Weights of a small transformer language model.
Training: a variant of Muon for these matrices, 901M tokens, 3498 steps.
MLP neurons of a small language model. Each row is named by its layer, matrix (gate and up: input weights) and neuron, and shows model dimensions 96-287. Each number is 128 + 32 x the weight over its row's rms, rounded and kept within 0 to 255. Numbers have three digits each. A neuron's up and down rows have the sign that makes its largest values positive.
Before each neuron's rows, "fires in" lists the words (lower case) most often at its 100 highest values on Wikipedia text that the model never trained on.

fires in: "to", "than", "as", "after", "before", "the"
L6.gate252:207082112153099123131107135172121120171149151132090122177125162147113106175130141093120103143099126123133155124200098115142131093177143157161133099113133149127132152120164118156152131107111109102127133138113109083135117093093116124159143075106126177130081138083180108192175062098122079136158082151187119097080110087090103158150164081110188109104128121125145087125138103142179100182116126080160114104145209165121129141162148207177079164122120146054123127088144216134122087118161173109120145096084154133174130105174128132133113149105067069126169154147175141115164103134025053158
L6.up252:143116059167101117161082117105198142170092090165132103146137126130129154135061117096056119175184072105089081134177145119100151153121096161104123117091121138145124109190168159105121136086153118151091086174086108156159131100129131137072158082138137137155111081192126126111113094114110185175114164069105074131148152146109115104171108131097183175121138120118140117081157148138172041174169151069155145138124112148098080102185196150122076140063186119141040075138155122114154106116144139097135133152098156171151074135056130093193183151172134139139135137162116105160159171145088140149

fires in: "after", "of", "before", "that", "since", "for"
L9.gate415:108197049165107099127107167143129098143146111152143186168133056159135139131146155112119117126113119128159110104108104112097143155166129047179063141077098106076121098171165088142135069147127116160139101125165139115087108137160134127121201152083127142141081141067124116164137097140164123119164148114142131103113074126187114145119139088076101147102143202113208108145125140160125170105156119129101151136110102141172119121126143137124172146093139165136102154104109169162167180053090105085140131161194054160117178124165188121141050241079119133119086131081140102123068112126120123121
L9.up415:093148119129114128099177141106142175115158095122214173114043097084167109159137136079134100171126168104202113124142172107116089124160143130099061161128137140150119110183147115123121120121141154159162172143147154127165127135123175154067129077131149134137116092068108134097081062163131168106104130125057113137153138084106121128161136132128127164159176143143119135078153147119081168159118154124165142137084083144165096091048104165081114129118150121127173148171161145055141142087105174145176106209118162124156161096204134175102145145152082124149100120130093179107095146130136078178

fires in: "in", "at", "won", "for", "win", "forward"
L2.gate118:101135146165091166096148108135135160137066154132126096115132135094191129067092169114143138170115115126199153134105185078119160139184191121127125128123103185146083093087126176138163132100119099105142121145177106114073180161081058164129162181138071115150114160122069099145121144151116118100157055141076200091086046159065096094075093128189142124148093139160150120126131089032129164139102077075140130127111153078145105152116116144116163170127120121171062149149134202138096121164144161144115087095096122204146063149130139152090119122105129100133115095138153162102114168069158118110
L2.up118:136098146118101140093133135130143109112091141099146059088141137153139081057076174154139162191112109137172123168087122067127085110189158138153099083062081156179146097049185156144151064061140108120092157107141112154118112149134055173120138155117113142146081157139098107195109108189140132112132131142088195111115109118102076113111097154161098096129098142114120093135212107089125123131165128070079133076078182079092120147102119133099088150140120055139135132118156159059101098110105090161076083152131134167198145071161140121123136162104139090181121121137119153123140151147170088143

fires in: "of", "in", "through", "at", "for"
L9.gate679:203121104107115100074119163124084145116136087163144070117063138138179133069165164152115129157169142095159138138162169102193150118084122107120079100102078121146123140187085101171160148117126101136146133101110123109134056134161037083102100112073103134149102128085177085156158093101141113121129170189151130104170087066173131083171133110109090183158114161164147092112096087125103169067126090171156046079101113151131163115132123077100172136067109159164161120103068157135141163123085108114102145087095095117187180168144102141125153140129069181147165151172139168164104166096160125047
L9.up679:120152104105125113107219163041122105106115098116142098121077140127171164112124137115124071147132149179178164117118125111156158079137067145154110141115130133096126158168058134135157126063170121133156159124159143110138085118160113076097091117079148116144099087120161166148141135150141050148099117153135139094129117093104085112155166138152097185120106137171147120122128088128074145121111104090151088088089117129135165103153088163122145108126116170118168126029102087141167144151089149077056092145127140129196145137154087098118107145133142222144148078085116159134163107103128122087

fires in: "were", "are", "s", "re", "would"
L4.gate155:148069118135156097149140183111121134164146143101116074169170156136127124111172144120171132093113145097113101112132161191161198087158134112129125171128108118152138114132175107152141113113117099117197121097081117094116104092120108126138162113100104161083097183076101141220161088108179166086160127154212131080125100095144058153038146049166182078139101059107087111170146125107096066123107133139170140111134139100143161120158112178123103119125171118206089136177151129160124105126178119083133159124119151108072055141168133083184120121199076130138126162154166141121138146147158143115
L4.up155:140084142117077147209151174110146144104178127114127102156148118114094161106173114154123165105074124107122145113131084166134197177099124142063097142179068116201130128146177129139138081072157134106132115087115168115159108106197102135116139111116119147191118136061138106169126097159123153093109096184177087078120163081120130138092166105180121114141075100117095149158232160107141130101139160111120140110138167107082151131161145185148138100159121157138090066173168146162178128122143115094161187136115123091091119124109135113225124126198118159158119171151130115134140151127162106134

fires in: "when", "if", "while", "because", "although", "who"
L6.gate225:096024105103104130197101130112168121094148164203092129090134100131096098078143133140144169130178135150107100221132134104106163116097132132099124121153139200071156126105138205121105130084148117089186131123079182174144172139100178125153102168124154115210116136151099106110075169139152075166111166078118181162092118105068181163125133136123194102107083108083117127117142123044090146156086157140112138186128144127129102072106109138125100055108140153099138130137169154165119134173130113086158142093122130086139072143088074152124173190163130144167154170118145115066151142100165101163
L6.up225:107104135095112203146112194166173153120193155192114150104166135132120134115159144117185117163164122125127150131189153140075119089072074097127050151143069118089139136095140159114089143064162149098138119133101085140157091138157147125062169078164126121116111144148112089099125153124113101122132172032121102093111163119104180187113102128116203073104188114126131088130103136125128187172105174144165143191115078160112165190130155119097148119133128117092134165187120077166096128111144081057145132128193167125133122130159088152139156115148130093217125110119123112116102120088098119157

fires in: "to", "on", "of", "for", "that"
L6.gate813:162099094140110196150152102171077115182101088167131200153116149114097097129159123111095116097108161159118103145184105099086142082146161069161136092154153110139200089100142150141125077128128169144077135122124089177152123176099159162152105122164141127104070158111096140127156147092115121135104094137056103145133147150122130144059173112156205150151184114118105159105123132101117218115078155168123156148136089087096104107164121102144136127173146094120157119116117068181149108106159104166151123087122125185104142129186162080101155157195133152153133098113148121131110154196102162150
L6.up813:141133132106128069160104187155118090110067147176067132186140094085125152168141111118130139143095131100150092080159051102114162126136099085134103090156149096091101162123160127074135116076122108134192162095067149062094161137148168135108138136207137175131088118102140140095114082134165177109138137213109114150084174138173091050162140140172098114153134092112104145077147170094179098157048097136080126115102096100169139135168128157141157098154071076142155135116143143127146159058069202109103090127146183154119120111151108121129151110125052125121123125074142112134199077152180048143

fires in: "was", "for", "age", "of"
L8.gate949:127192084123117162152149126132143159157166135146123125145058117162115112117114147107165169160135114116151110134108091115119072136093111170100125087096102146190103199111173138144144097147159128190100122183203096130127118136104137131104145135173085115103124181054112219107128149094098095127112136125090184136096112165162148100107126132130164124150105101120177164140190158121105135106111143179150145105091162113112123153154076126109214137077175088100141084128115146129092137152143102156147123103136114068207128183141167092099141151195118121088111139136151152220068073164075120084
L8.up949:169129118142156198139146075117134162135124163106151087126087109186183142105180168140123124101152116164137147156106126148185083096136139154136134145167141120156075128125134103135121138118158125135119110225126108068104131154096135056117152119057122137124162096090105140172138149163109169147162177100091186103100141174164158148127103148103161174157128095125174116148157075113114085145099085134167139142062141145140108105149138107157157113055109106109112080134130086160110125125086059152147088140073139166233080192155121142189159123140122109116174124122128084154065140160139140070

fires in: "season", "film", "game", "album", "they", "movie"
L6.gate108:124099142154038118158078098159125152074151210073111167153148118151150136119125119081112150124133108117100102140136087150143113123120127096124101146097101149099110135132083143132104112158146157159156169081137104119129056140074126074149123178056101122098138165116134218125162161135142126079188118142089060131097173127148097168128119071166144091125148151092139161113167174149094178119093111101109122088081090178118134086184098153154112102112165151145071111082122130080081142125128109162184115154074147096152110154151210085072181103148212165093134083088131176092131116102117178161
L6.up108:107164095145171103163118144109101124119107157096112151061058107137087134116143130087201172071216135145144160116176141140154142162099177146134161113098104148195155117131148138128183141121169173103073163156056103095121144120127123067122138089145109132153120113171168137141112169074098102113145120141098126167150112115113162143113155175147136163160126083133175135083132102112206108154074106144110089160128168130087158151051063139117186127123106088159122109114110118075144139101133070118089162171169109103117151109196119167144127131152037144118168129138159105175128121148124121147

fires in: "1", "only", "no", "one", "life"
L6.gate181:120088127138120121163188157133134074136184185114153095165063118127131121154103065138162139137208151121155116110134082152198124176157137093173132165097109167151161089137174091140147175147105127083111152142091107103080142087200063122108178150167145104125130168147176100128153077172207209108107116109121138149087141115151119140117145144129105077107143114195148132100138147123160104174098135133104158198136150146143137135141186174171173177173161098115116162081129107158113086112104124143157146153163096096154083108119067127139111151132125094128137212102089165072120129181187114125
L6.up181:105099125150084180174187131170068147133132162124103137133091170099132135123155064145072088185142128166137167086145133134177047137131160144121051200155164125132111129198108090066121153114112128099180130090082089162118112140123128144160117099095093084134137141131112180175146100158047105178172149154142143140154126152089145128162172115154112128197137132159137136057149104123158167127046107123131147168137065160141124154130141145140157115169090160115120145155108102107158094151131092114113155122082185148141110162169087180074196104105174166136103169141095140171148174090158082176

fires in: "of", "to", "meanwhile", "that", "later"
L6.gate251:147110087111142083156132081162063141135122145143106127090180072128168133160157092129096136159180101098111122162169135100124129082133127132085124105098113089117131104161167139076117128111096087114142055118129165128132124175118109188138130106115143165088154121165132077120136136136071124112109055142092088157161103091148117142086155064119145133085157150083083125128098189110108150143092123145122138073149136098167085110150109056101206109177163151151101117096076073135119123160137164102139076089125164139157152149142114124040126103150151169116120122112108115172098050088135107121
L6.up251:038138139125132156127233120049117149106125134135108184130067157155139151127083123130028170179183164128108173087103083121141114102113134126145114143098164132110122161098135198076187103155120085132165123137095114133065106142103083173139117178159099153120159089093094109123083143126216156111093102125178085172071162131139081137100139083113134154109130100136162130073126128106169116138161163154128081077148166107101109138111138098166144127076181180109074144128131127168074087193160122190131153113107057155187140116112068085130130112178110121145144128092135149089093150137119114135

fires in: "of", "from", "to", "in", "on", "for"
L9.gate527:146178149150122148182148149090116187116136115144088159094080104161112134116136132144076139117124144101106176129156152107100196152193148120106114106115144159156139130114104084119127181054136068088105130118131116113132195165141088144123160149084135128119138117090110172148157145134059112167128094158123106056134120164132130122118118120113134178105118132156122134101140125124231112180152097093105082120123149077126161128118150184130187153092173155141090093149161097126144150108133137155111108128112160143075179101122177077163085105089179123076195173135090110105162077091075144159
L9.up527:147144129111130148116186110132148134100113095131176105142094119130163161189122079151089113179183119133105152089062110116165079143066096119095129063164106170117089086118129129163125140150118155151060141154112057090074173145182107127152095149085155093174152148115099205153170090154178124057217087128178105108136105132103141168088130157166165002161119131153154138093089143137143160051101128114117121098120141102135160122125128136134147107093106145172125081163139133125147146162186100112168120123073096124131054111146119138159105104143163128120079135148125152140138125145157083098

fires in: "1", "one", "a"
L2.gate541:124123119071123117096145109167119073110178130110136122098110092201110138150130092159140136180133166076130126079125133154185117149058149129121098077137090151157087177078161175152155065141181122142147155130126103042110128100128099120079132131150097105142153111179110088154128138152153104192141093117052178171056132120201154117128103208165130099124119089088150121114157155166123179147107142119058153200043130150106139162069140174134075165150123222103096141121124142066113149099117126104113097141145137161127113140166115149067133152158117132164170110103100092173128166089159086086
L2.up541:111142132131093150058127118212127077098178128164186154062141161116157103115170119111097175145133161125148099141123126104113112141151140086168084122220152110093112143082115139138130127198167128096127145137123209076152120141160111146151093106107115102122101114098089128091088118110121120179103121101052114157128160152139123141096161093106172115114100137176163122067069050132214130105152137175104096141096122149107165123069142110135115162099123183129139096180074155167145118140136118080150124123091090101152154132095090098076133164176124082146185143058088127127175161130121096108

fires in: "of", "many", "among", "the", "both"
L7.gate631:133148146136140095114096116152071166102171112158131111114139178102122140108110114151171126193122122153083141184137199017132053197135078083076133175098140177109136126087151147178140125101105132140101088189074130162118134137059123112163096135161176122146124141127138110109126194094153162149120071153149130120050153112091140127112096082112128146174174104143092118114131169105167128132132146074098119140089131106038114108140166141155168082164135119135150124123139098107153167118129129115143086144161144114142057093123168099097125067192095118066144112163154089144135051123072079140
L7.up631:114148063136091154152096167110113115160100129135115094101110158168145107161142129134144141103161170115111149153116137117120089177155110089152121119123197104182110119089113134139124128193099097156106139130095185077132089146112096121153094109115090127142114083189135116156112200081119125139151155165110115132146114142083112142107132098115170108130098080219107117139095140151082062134131128090095110111143093129126101121135076049107074168134066142126107130130114106171175115200093120145112136110038130118103154060134111151122106128148081152117144104153054078087070114123067118105

fires in: "was", "of", "at", "ik"
L7.gate881:110121160128103158139138170164143149169101140129150179114095079126088172054071132080126123186145129066122152137164132143136133119132101148077121095130114136144145172143131123178175113092151117120151082123164082105160089113146091100192167146154106141138122144076129118039086119097128131154142144162165084192104164126128159081142058116076078149108092117088087101154051097138129083124094088108134175180158134102091124127106072113123079148128074136115166123112180163118156156116141143120133154081132131191146088153102184177103141146144128097114125121114133174138093089162110142138
L7.up881:088152144147183184076132150162106170179099114114138122179128125121130105120101193097089110184097182143140138167086145130143205082149137125095068112114117138159114164139127089166180066085188150077145112164181108110114172146152158142160174117152165183180146092084084154111117068096090076135153148198126093108127118141191147126136144131168113170157087128129165090105115118101162035148168123116157104108134178156123107133122133109141130199115095123108133153092150067132185111147176125140123170106071078143120091124142124190121175142137074153116127158135129117181099093124135128114

fires in: "at", "the", "from", "of"
L7.gate289:117130104205077127077113158148173166096129142187094165119136153118152141103159152156129158127079158127135155194132162093064087054137201140095134113118099134126164094121155101136119077119163161085106181153175111139092159077080155145161135187076102093169148145103089119130056188161121137162178127194134103098170171131142090145111120143097081166119096147137159141126150162095121068140197113123148150081144119153153172164133166137129128083196150122124183120097125153121098110015118116159107071098125108117129120132106142123111156182114117103121139135105082151115092103112138136134
L7.up289:155088120128131132044180128108104113129124146160197092161085137232135120165148130170060133139101100184079168119066139133118124110116139154127138102127121164174150146116163146133171119122143150106137118132179123177133227109127154169125135146118082119157085163079116173184097124097133160095125172109159176093147119125150073140172198112129124200053097179151088114101164189142118161094116086077141145099192148167077084144096095047155130118138160153171135178118175132120131090097217126123086125187113116117157077142145165127161125145127178147166110109153084163154140116142101090128

fires in: "to", "the", "s"
L6.gate411:116117079163160150091109104121144136143068130083068098099198133150141113187115136098139097128092126113111154084134131144122146119101117127182132019121179112100160207113134129126128158184122120101133150166095130163114116147148127136143125069123156127100134055108142078182107159049096175109136113128135104137144151069126168132127104127069162120129153113175050104131031154116093131106074181143124111110179063152146123163101120190149142109107132192088081141110129128171144067154155136110092119146096108121110142079121179126168133148168162146150168052179141206156099118087149139172
L6.up411:192142116089132114166136069145144077119106077124112107155148128110140161143019159128125125145111111175148161147108190145169101154140110156084120093127167195100133174090189123202143120127074077148040143143124071133129108106110124110110109118121185131145141087091109115100098143131084142126068136134119116127106120089113161095104083099140186130148145144119097119133137165121124085120094119107141136095199060088103114105169097133189126084156117162116099125081120108128096121109107125134145128134141123103114123097146102148138154099171110070102165134191178168108143102158094102121

fires in: "were", "have", "would", "had", "to"
L8.gate742:137040125168112158137197095151127144110186098129164129168147157110113150116175131090125135089106139117172127074094150111132103165135105055101118144140182124124124139108128093089100152113110161114096159194127181128138159136176102091073145127114138149144054169129149163109110127109165213085133143119129098136103122141124143112122045097090087123111155105143143147120111109141163122131103138128168113094113152206190144147131119131104112145073083129123192129141146155144136106110181186135093120141116169138104171130097121160121040078163157127148089080082158214110109097142155136134
L8.up742:098055174111157130085147116111099150149178095111107119171144175136132147092083142025164108136096103141152145120112095104113086108220099105131153133063123081128142110062106087131090095158065118161120109163100138165138142178135135113136131106169164180120151139098061098192147103070052154186166127138096088119112142149113125087118096079127087148124120129083140134087125111169099097122175127124173072134042125135210074090146124082145144148090112111141139095071178168143136061090183128126121158148133155121133104082136075099147121134169098141087105134115148094135071132057108095117

fires in: "the", "his", "their", "any", "no", "other"
L8.gate278:095089145195052140092201159162119111160154115157133131135187132096167127172058193074171130150065138122131171068127074154074141103197088107114094088105136168131150140157147191074112175163122120098113090132116144118121112132122189181097113111096067063101130106139161152090163116084104106147128118145138105086132185151110182170116158098118156173125103098090054155081097165083110112198074145075059149121123135064219101120093125090080167159104123134129117158126118100155179103131132138115162114116150110118065109106157108091149122136179083149113159096133109153110115102078104166122
L8.up278:167080132188102188110217192103085140137156103159121105140198162100173115183110091080141183149081152149142159142133143093107109119139122092132142168131173132136185102105113116086103120155101181072129104087091122141151116080140117113068123159069108135095121121159167123151081139035115165162148137126164098097149128166116147173134086124130123121134116074114059145122115107074133127158094116028171195131111113198170078143112149068107142128161082214122120095165105100170133116168154118125115116145114147086104104128139143133138114154157094177137125111076074148072066108102151147160

fires in: "has", "had", "have"
L9.gate175:110144175174155186150137113179116114144135211106113109109154145111123169149146095148088110072138119099145103170021110167130149092140123096156095134160107103134176156146135098116123089100135080117158168149123142076097124146127094070150147061143107164107089168080117110072074157100138171107135120137190113143146136175166151154137148152130116045105106139072156142118132116134134080148080224121103128109160126134081162098131113186167131124108127123079206140195117087128147128163116168092175105160117149146065122148163141112092041094116145091119129157071081147129132122139154118123
L9.up175:114136123135131183171124089145078122137102201098109118101120169155112172196133094148111129143151150106138137115171175076131093122152137141150135119078139096116120076071066109085148148124086098123128107123110102097074143144103097085123093106148091150122142171080179142133175151147125201165143167083141131167157183142091110032129182151108155100159138129155122145084160125182089097086078070164158146093154142106098120143117089118114084091132167145163100124179055126096115126119149137123188124150117152123102092100142091122136130155134126060100144126097136154120137098144112087165

fires in: "of", "as", "among", "pokémon"
L8.gate878:148086111092153172074103129184140124090109160143137075073137149135132116147144131171101120144079126127160090107066115093139100091132120087106154165128113075138063129111166179122168075125162169125143101189181137089159142113121133127096137150096128139126153123062143195126164150146073117158127093144132107144034109134099124175180114159134166095158088179133164153109168125116119134151152164127116212162073103093120148159086112088070167035078159186110160127150112142141183182073124152123123108101095114089129085153120111062094088167194091096163129112092158111158078090107114090163
L8.up878:194093125070140133072096142134138136151105095172102120065153149122092134099103059144106138120180148111105109132048094096118086140096120117100170134161189107094111151073164137075162131123111084140139063126115125157148128118154108102105164161060103120147178165094150160202129126134145119165136131144130085185090148114112147127127156134105141133171112159118127126077223071144088099176086115097122160149086089112132141082053159061138141118106138147098105121129110184153127145134119117114097105141106132096100052132109129089132082157131197176139141124100131154126101113093107049143

fires in: "0", "1", "7"
L6.gate667:102100153124103084132146148089144069122197151107056147152122120134105105138132203122083175081150136180091131132152066129118078177140127162127109095164123103112105170103176153139132112129095160087163160089165121129107141129134180096155139114154134173164157117149119093142099068119150136124149075112172165097119177166055235162181192118104145134152134170109119124175147186097121046092050153102100112126170150100206092097140154150119175131097133169115100104126145096112145096162197166109131144130115102156108103172092121095101082146130141188162141161149130192111072137059098082102
L6.up667:156092137101065116145098109088138066133132165172103123158137119154144144184181094176149172157101132125131094105097105103143146104097190159147087207155143145085160108098166186138090158134076117139105109160126140112038152106145112098104142124073166161112130090103144115143132149141133173212116108117086107139172145164137163140187111164131130113119115187081088188132154074191149146099127135080095184122118077088068095170171142085140139149170141081062169155092071157086089110133103154152098111095146119136052126139124100131149122126194112066189101157128152089116105118142152074164

fires in: "of", "zodiac", "the"
L4.gate433:133131142097175141153155105173107114097078156093158162171136084142134132212164146113128153126162090138098123096172129114102086146150061093105138173096060163136141112141116151111148116104069109223122082125152178184114102128136205148116129118122122140130119174130114154143139108122170099118075110159112113134132119116125176134110152113151128192114157167181119098118133129122137118129177154160089165070143104146106089100127142114164117083149164123128163167104104143169154067149132072146145109149127142133178146135178125147066196173129107136104115124149161149116120099131070101073
L4.up433:091100071102111177155146128085135202086174152139112161124091143129090119132134085134081182091110122140122165108123129124081122114151156178123141173115097123135125130158122177055124167174100099137165133139106155139123111170133140119133118137131194170116079178187103139118166180090144154180098160127147128101127104160134149161154161136105142164129120155158073149154124233160135088152106103154113153146126126165116131067091141151117105151167128061092143109163129094162210096136099143156129117113099116112138116209157133146138140124170166160152066157059097095116076134053111126130

fires in: "on", "along", "up", "back", "down", "off"
L9.gate601:129167142138094126164145138127157152156098095154100111144131116141080127103137082101077066129126133202161131075082120115130211138184138166101118150157112098148145110175114145126191142174115144112149071109131119143131115115146080107101128111119124179147182147158128137140133168112141124165108171105123142106139099101116062186077137127132055094061135122125136112105074107124119152111108143191174106100153086128130132152126182110124160102123145101204149117149107153143146097094107137086101059125114167148116101080110103116139107180121147100176098164103129116167148020151100079127
L9.up601:147101089126073138141205119131078119139150116114112122105151178124144083112182136152134068120142115141169128170160155108135139103094055101141132123081176116176129102102194105142124118109083154212151141100097133106147125191152159133097097141185155179155107093106124116105126106176101090134083139133143119175158144151167115170101120159114127148117157178122157117140132146100123138085191081143166151131143084103129055134103190098131137094144084133136091102144134062124149094074224101060125042103164178152113103117124121119154093154111160154128128200111099058103151082120103102125

fires in: "that", "his", "however", "for", "although", "while"
L6.gate129:197118112104198174171105148105062084190106155089117095164155036150138093109148144170124150127113197176138080159111151168122142121138105093125146104087110108189155089170152097133120083068063136106161113105089142142119174135134145117114103126105134128047111159122115148087137086103168123111141118132113150059112109104035102119192159139166137152118161136151104171103080152091068103171129105084092102169105149072105135091126137121120169169108070074141137153188154092186110130108115132120084103141140132186087115113136123132128133153181113147122144043125124083118149089058099124141
L6.up129:150109122133169175123138116128158143108149143155112176137160088143110128116163164151099149190086153185178105150147174096172113119081121175177090130178132093165119137097139112151101106071082130174114117178123117134123045130165100145112142153115206147161104096177097177140112083080155132101151137132148136088104086148125107115124124137170157057102108150117129093113091108113111124128074134115125130144090131111130128073155110112079125124136162153104101163136141114158144129113154120119058068107111152094116133121148116153124131116116111121151096127158172138213218180126086164147

fires in: "in", "for", "of", "do"
L9.gate1004:142131133152141106079134127140078151143080163081127187145110107091133081026088137084130109094108123146057069201126167140080071102137143107124169105148108041124138114141148071130119087113142120166095126199152106129118104087090169131079105197115088199200082135097151111146151103128133098089127076161132195140131135081106136178089107119128159115109158118157182087099116140092132132113151152097154101090092140125160124104080101116188098126118078126061094154129109158108081147136154131164119149127110111126148119160116185130098123102168118150119106150145051133110098129123179172141
L9.up1004:158139129152127109117188190117139127124158161104106125175144153137155166107153142074166115115123110119143088109220169125084125167100106145136136174129137162105145174106132148152105152131136161100126115128098120177132122117170101134111128151122089104181092133058160122141095144135097117114152105100066146143135131118196160047123150065058145150117114092092109132082051191136148202124112240125145141179107164150176121133156103091120104161128156097163145142055110103063103143072135140161188125160085148080176181118098106170068145113182071178111080118112101090122140155162084146208

fires in: "1", "s", "also", "0", "k", "e1"
L2.gate599:104109117110118134121181097130123135101162151042122079180146081161138133136093133200143158166129128135107177110181112189140129064141171128136165170111136088184106142071128115160127095069089135149097128179132120125119110124149119091136146071104133118133181109131128087188131114175170092124139105119144111104122115134137097078171145124142157143161119064113108167105165145212088123139111103102093161172105066132081171132126112098126161116056107178078100146090100107103087118100232128114106080115139147137114141097143120126122158139135124177086096150128111113128144173096156032147
L2.up599:110112104140005125115109130111131140068126154168143128137102098123184173131102106156148171104237184080152106098118113186161058121087115123097150186135145154130101143052151159132163150133082112134089095104122100109123163126161159123144115108122119113108098093150119118184148156189103106108083179114156198078161096148152104113130131157099150172088120143168089146080148157131203162126157083121138145134154149108070118141072118140146123085146156182158153085139111133082093119151112123120153169090096143128060103139108118141074121114157144121129074104124166163112053178074180110135

fires in: "before", "until", "to", "when", "being"
L4.gate121:176134100156185106178167124135099116136133095117168126103063112156137163108153136143144142107091074074127180123107132162126147145118119221100174084054102179109128071195122126112144103064150151122143106142136107077131139135155112113095167160135142119117128102112136118069101124121124187172133153139123132130130081097081101185153080078094140145174133161119112142141155097152142131106115064155098157149131075099142133126126172138173125123117143164180107119145129115120128127165129071129092159088084122111132128156114154118143119108108164096138181054089131165149124121194108143114
L4.up121:077151126138081145060148128173111109149171139117144143147148136144095213084089131094104139142086155179167093075124128120106141166145108109135094116098158179073116157157158150104193172090197111151134064063151085126080101126129106143133178103069147118112209111146140132136113091179079088121121128137100116127117135122077119109063105141181123162163181110109118151193110202119144161126211069189120116144162114111101134134081126146129106126154120120097172108176175167151121153137174132193123134126132158096171171124162076104166186144125126147173159164096114168111104107169135195121

fires in: "official", "important", "professional", "known", "present", "serious"
L2.gate654:180105087197062134135113101191102090112110149098179152181111152131159132143066128092147146144180100124143115116076085083159122138105159097099107089151120149141108140093146105056133089120093113112100131095093144097067121101141173149131165156051119111155104109063159132158114173092116056105119122164148131149132052173149061194095114103138136099090146131105144176141127121086139171145135071094080147155130145097176101149118121135198135149170140202128150120086148149141141152156163109084184168123141159129138076177090138129101140177143114155120143117143163181095097128124135130077
L2.up654:145110115152073148080096130149143105167129134094190126215156085108129127174095177100154122154191099149093094083134111102166072129144085102086100119133152134089136115155143186092133138167121134123169134091072134096095142083130137119108161116048131075034151093103136126156122173124152076102102140126151193103091080141122113198127112111093121120122155145138194105151144116113133140111100093116152111147136155086131143133106128148149159142248174104135199090140160124153130161116138135173151204138116095165111101089108110148108128113127143137142125144084121168091106106138160116100

fires in: "in", "on"
L6.gate723:103141135138120108127132119095154174128194138068084150169089136130167050136108149150194153123127156149140109095178128091115151167110189145118091079111113184133124128118132113141150123096115131142177122125146100053117099156148109172131197150093110085142186143076137117139057096130141180148147132171071096172098167106153145102112147157165151148132121128111117145114131170092091122110075139081092116113105111156144115123086112143110123100147085154109159168124082178143148130155093137142129153167150097138190175135089170116177137145053050152141084127111106113098137116133139123111
L6.up723:150146187084126162089172166153143149107141112086154128133135132158120119191091220153124135149130112163158089122098104094097122102140105121129176121089076135130141091152059168127074076139144102160080112183134094180092170149135076108093152127143147141126075176147089184141093138151078096087068196174118138106077172088128082190118149088101121100137127125133107133080192194096157123102112109113165117126122171151077104082137110121102189094148154121124185103081165137073105109097121122124161135105089123120129135093109130098132138161089144132175095108079084126180117138169063175148

fires in: "to", "from", "and", "until"
L7.gate465:138169105154141131127140178131137159116132093164114109171140117162092105131098102124116142137050089101178173118105165129144055149120150172161166105069145115118186109087122142079138091113130071093137098142143056138156094096060076135138137124122100081129120100098109103124135112149129172124121093121064118068097131100088137179101097098111150083119094073091159121143083126133102145128159162141149142169112147118089113180200147127135123094073155115177112155144112124162181126162064128121095161132049115145157121099141076130145156183088174067159156195167127121098115125121169152175
L7.up465:146114036169142097110102103154096142096157118167133063159117177133130127109121106123132132148122106083126154071118126124096101116112195157106138155105151103110126167115114165174123135071191085154103114162133082168163110083111175122121114169131120155172147148081119137170102145159171079102130122133092127163117141203122121141102104144134178139090107118133125162142140150121190112154089076171148096102139172099144121156128157108180119127149148131107115076105120125118098100125166114127138111144136129071120135157146139145192123107131202122131120168138120071124141178112069099124

fires in: "his", "were", "her", "other", "are", "also"
L6.gate453:122109121158124106124143140176144171161111170106143118128171162127086153078151096176125087103100150097189130128027094162134101131122152125150120071179102129160088150083129104142062124138121129133109136112066171134112087148099182146114093114110181163126125137183117129105068168080168134114141136115161109100158136150117131141068106157101099090151154135131112159116155121115123075147124114092098214184080167136130123150139143132140112117097122129143078126222167147111161117138136141187179115140136163130119149089170164127071109152175067158122157119140121094113083135130108185135
L6.up453:167123166127168121092153119103096147059149154115143090138164126099151078142144073167112214121128131082154101141150131125113110183078091099120134094072140120112091169097160152171113092129160126115183172132120105095077131121130130133092173150145109182123083178143113172149114126122147145106129176123153148064125120120103081123108090132147101132181101145112125113079184147120141085134124132126078140119109141084093103121115106075135186125143069171116114129182159146147181128153080082112119138203226052145075091124112109145126098204149176157163092193168114100119118086142065142139